config = dict(
    n_layer=10,
    d_model=384,
    head_dim=64,
    bias='all',
    tie_embeddings=True,
    extras=['capped logits'],
    lr_head=0.00951,
    decay_fraction=1.0,
    decay_shape='exp',
)
MLP neurons of a small language model. Each row is named by its layer, matrix (down: output weights) and neuron, and shows model dimensions 80-175. Each number is 128 + 24 x the weight over its row's rms, rounded and kept within 0 to 255.
After each neuron's rows, "fires before" lists the tokens most often just after its 100 highest values on Wikipedia text that the model never trained on. A number after a token or word is its count.

L7.down504 [107 172 134  72 111 134 161 100 157 155 143 168 138 179 176 115 127 160 135 117 119 124 133 137 140 132 118 142  78 152 144 114  98 125 102 147 123 109 130 118 120 151 137 118 116  88 134 108  94 166 126 149 141 132 111  79 113 106 138 132 187 152 153 109 110 148 170 146 107  92 106 128 134 141 105 152 112 119 142 159 137  59  83 112 131 132 159 123  94 118 111 138 146 126  97 127]
fires before: " |" 33, "\n" 28

L5.down390 [147 140 130 125 127  79 111 152  91 113 103 128 110 124 138 131 126 119  97 151  88 160 117 124 130 113 147 128  87 113 113 117 102 109 112 171  85 146 137 147 100  91 147 133 105 139 131 123 180 124 151 134 169 147 153 106 136 123 116 194 158 150 108  94 153  98  59 165 164 157 127 129 128 123 133 117 158  89 130 112 118 133 102 122 128 137 181 135 113 138 147 110 122 144 131 138]
fires before: " 3" 22, " 4" 10, "ch" 9, " 2" 5, "ov" 5

L5.down212 [139 140 144 106 114 115 124 117 122  91 147  85 103 145 127 120 159 135 119 128 120 130 111 126 171 147  88 131 118  85 123 109 118 118 123 126 154 130 163 136 109 144 117 128 163 106 176 127 131 144 130 152 129 106 144 124  83 104 122 109 130 118 137 118 118  98 145  81 142 139 170 106 160 135 145 127 120 136 147 114 111 136  80 129 118 115 139  77 107 109 116 159 119 141 167 123]
fires before: "n" 65, "an" 7, "ni" 5

L5.down16 [146 141  94 118  99 157 100 126 113 108 128 114 140 156 149  99  89  99 116 127 132  73 115  97 105 107 113 135 108 126  98 162 119 102 144 110 171  97 113 148 171 131 153 140 129 101 135 131 166 172 112 139 120 113 111  98 123 133 159 162 120 128  99 126 119 120  99  91 158 120 123 127 126 132  70  96 113 152 110 153 118 109 103 135 132 135 130  97 145 106 116 129  90 108 121 184]
fires before: "d" 47, "th" 7, "k" 6, "st" 5

L5.down583 [152 164 133 134  82 160 130 136 148 112 117 168 111 106 108 108 137 152 114 101 104 125 126 156  96 134 149 100 170 103 126 136 122  99 115 144 132  96  79 105 140 104 111 151 120  99  98 131  85 124 134 133 139 110 126 122 121 132 134 126 136  63 123 143 135 139 117 105 104  65 129 125 145 144 154 111 108 161 128 160 121 157 109 124 129 169 151 121 141 103  95  98 129 110 144 145]
fires before: "da" 22, "us" 11, " 5" 8, " 7" 6, "ot" 5, "tt" 4

L7.down84 [136 156 130 115 143 156  81 159 119 130 113 128 136 187 122 111 134 163  97 114 137 109 142  61 169 102  97 113 144 157 149 108 105  86 101 134  96 104  97 110 145  99 117 106 130 137 182 137 117 118 144 116 140 167 137  90 123 162 136 150 124 125 127 109 155 131 120 135 144 124 173  83 132  86 145 102  87 100 112 149 147 132 126 143 179 124 107 178 131 174 134 104 104 107 140  91]
fires before: "th" 13, "e" 13, "st" 12, "gh" 10, "es" 6

L7.down790 [105 146  98 144 114 117  92 160 107 157 128 114 147 106 117 117 167 131 188 124 142 148 167 108 147 160 141  94  94  51 134  98 128 129 124 151 186 125 132 154  73 113 142 154 120 123 109 182 123 128 119 150 143 145 105 150 137 152 101 130 141 139 104 190 164 118 135 150 149 142 154 147 125  94 123 138 132 138 107 125 105 110 111 114 130 139 129 136 135  96 132  97 130 124 117 110]
fires before: "or" 49, "n" 8, "va" 6, "ent" 4, "ion" 4

L5.down408 [132 141 116 166 147  92  67 133 147  92 136  99 144  92 128  91 137 119 111 122 103 126 148 138 139 162 140 123 122 138 143 129 132 102  96 187 165 137  99 119 144 122 125 160 133 158 127  88 126 165 114  96 133 124 156 148 179 119 123 127 131 165 141 140 148 142 120 130 131 135 114 106 129 116 139 149 112 138 127 146 166 150 143 155 138 139 119 124 149 102 119  87 119 157 108 145]
fires before: "e" 49, "re" 8, "é" 7, "be" 4

L7.down499 [130 120  93 190 104 136 166 144 139 169  99 150 122 102 163 120 121 118 124 143 170 135 103 111 144 136 119 132 118 125 166 112 145 129  73 167  87 118 100 106 152 119 132 103 120 160 122 140 144 171 145 125 113 119 144 121 161 106 126 153 149 123 140 122 118 148 110 141 137 125 148 126 101 107 150 102 130  84 109 125 150 108 122 178  89 108 142 131 156  97 153 129 121 169 105 132]
fires before: "92" 14, " 2" 12, " 3" 10, "91" 9, "2" 8

L7.down112 [131  66 134 150 111 156 136 108 142 143 194 144 119 129 156 133 179 148 149 132 157 129  92 137 118 109 120 131 126 117 126 151 106 138 104 123 142 153 171 149 160 108 139 100 125 124 116 145 121 101 140 139 119 151 104 116 105  99 117 117 103 140  85 146 103 166 150 107 128 141 131 134 151 181 125 153 124 137 109 157 122 117 137 106 165 123 136 134 127 171 161 127 114 146 155  90]
fires before: "\n" 33, "The" 13, "==" 12

L5.down242 [106 100 109  78 117 118 143 137 143 134  79 115 124 120 160 151 134 157 126 137 150 108 196 121 123 113 145 131 139 135 117 136  73 112 122 157 129 107 109 102 129 112 107 144 137 122 107 119 132 131 141  84 102 151 150 142 122 134  94 104 134 164 116 143 110 154 148 126  96 108 125 135 112 110 132 112 116 154 141 139 105 177 121 124 151 112  87 141 140 171 102 127 174 157 131  92]
fires before: "ten" 15, "p" 13, "press" 8, "c" 6, "po" 5, "per" 5

L4.down805 [ 95 112 113 156 126 141 105 156  99 126 115 112  81 143 159 145 141 130 115 117 150 174 164 141 143 154 125 130  86  66 155 128 130 113 123 106 119 142 122 199  91 117 153 135  93 113 100 139 107 107 122 136 178 134  85 138 121  88 157 118 164 129 106 149 129  86 123 145 176 112 149 119 123 139 101  92  90  96 140 149 142 144 172 112 165 113 121 135 131 131 129 111 185 133 117 144]
fires before: "ro" 18, " T" 14, " M" 11, "-" 10, "p" 9

L5.down677 [148 131 133 118 169 129 130 109 141 121 144 136  89 120 122 122  94  99 124 102 118 131 113 152 107 117  92 170 178 143 163 142 110 119 144  65 157 124 108 119 130 164 157 121 116 155 120 105 156 148 126 134  94  97 116 141 141 167 125 124 117 127 112 157 140  89 122 142 141 131 110  68 142  98 127 117  94 116 122 179 142 131 140 128 122 121 148 140 131  84 113 112 138 193 134 115]
fires before: " |" 42, "." 15, " " 7, "," 4

L5.down519 [155 108 169 144 176 102 115 109 115 133 162 140 161  76 132 140 136 189 176 122 123 114 109 164 163 103 115 118 108 109 132 116 137  93 140 117 103 179 151 153 117 116 126 116 114 108  87  98 116 152 148 116 129 129 136  88 130 117 106 106 126  70  61 121 149 112 137  98 133  92 136 128  83 150  98 114 108 114 158  74  92 144 142 148 152 152  65  89 146 123 149  85 139 131 138 120]
fires before: " |" 69, "-" 8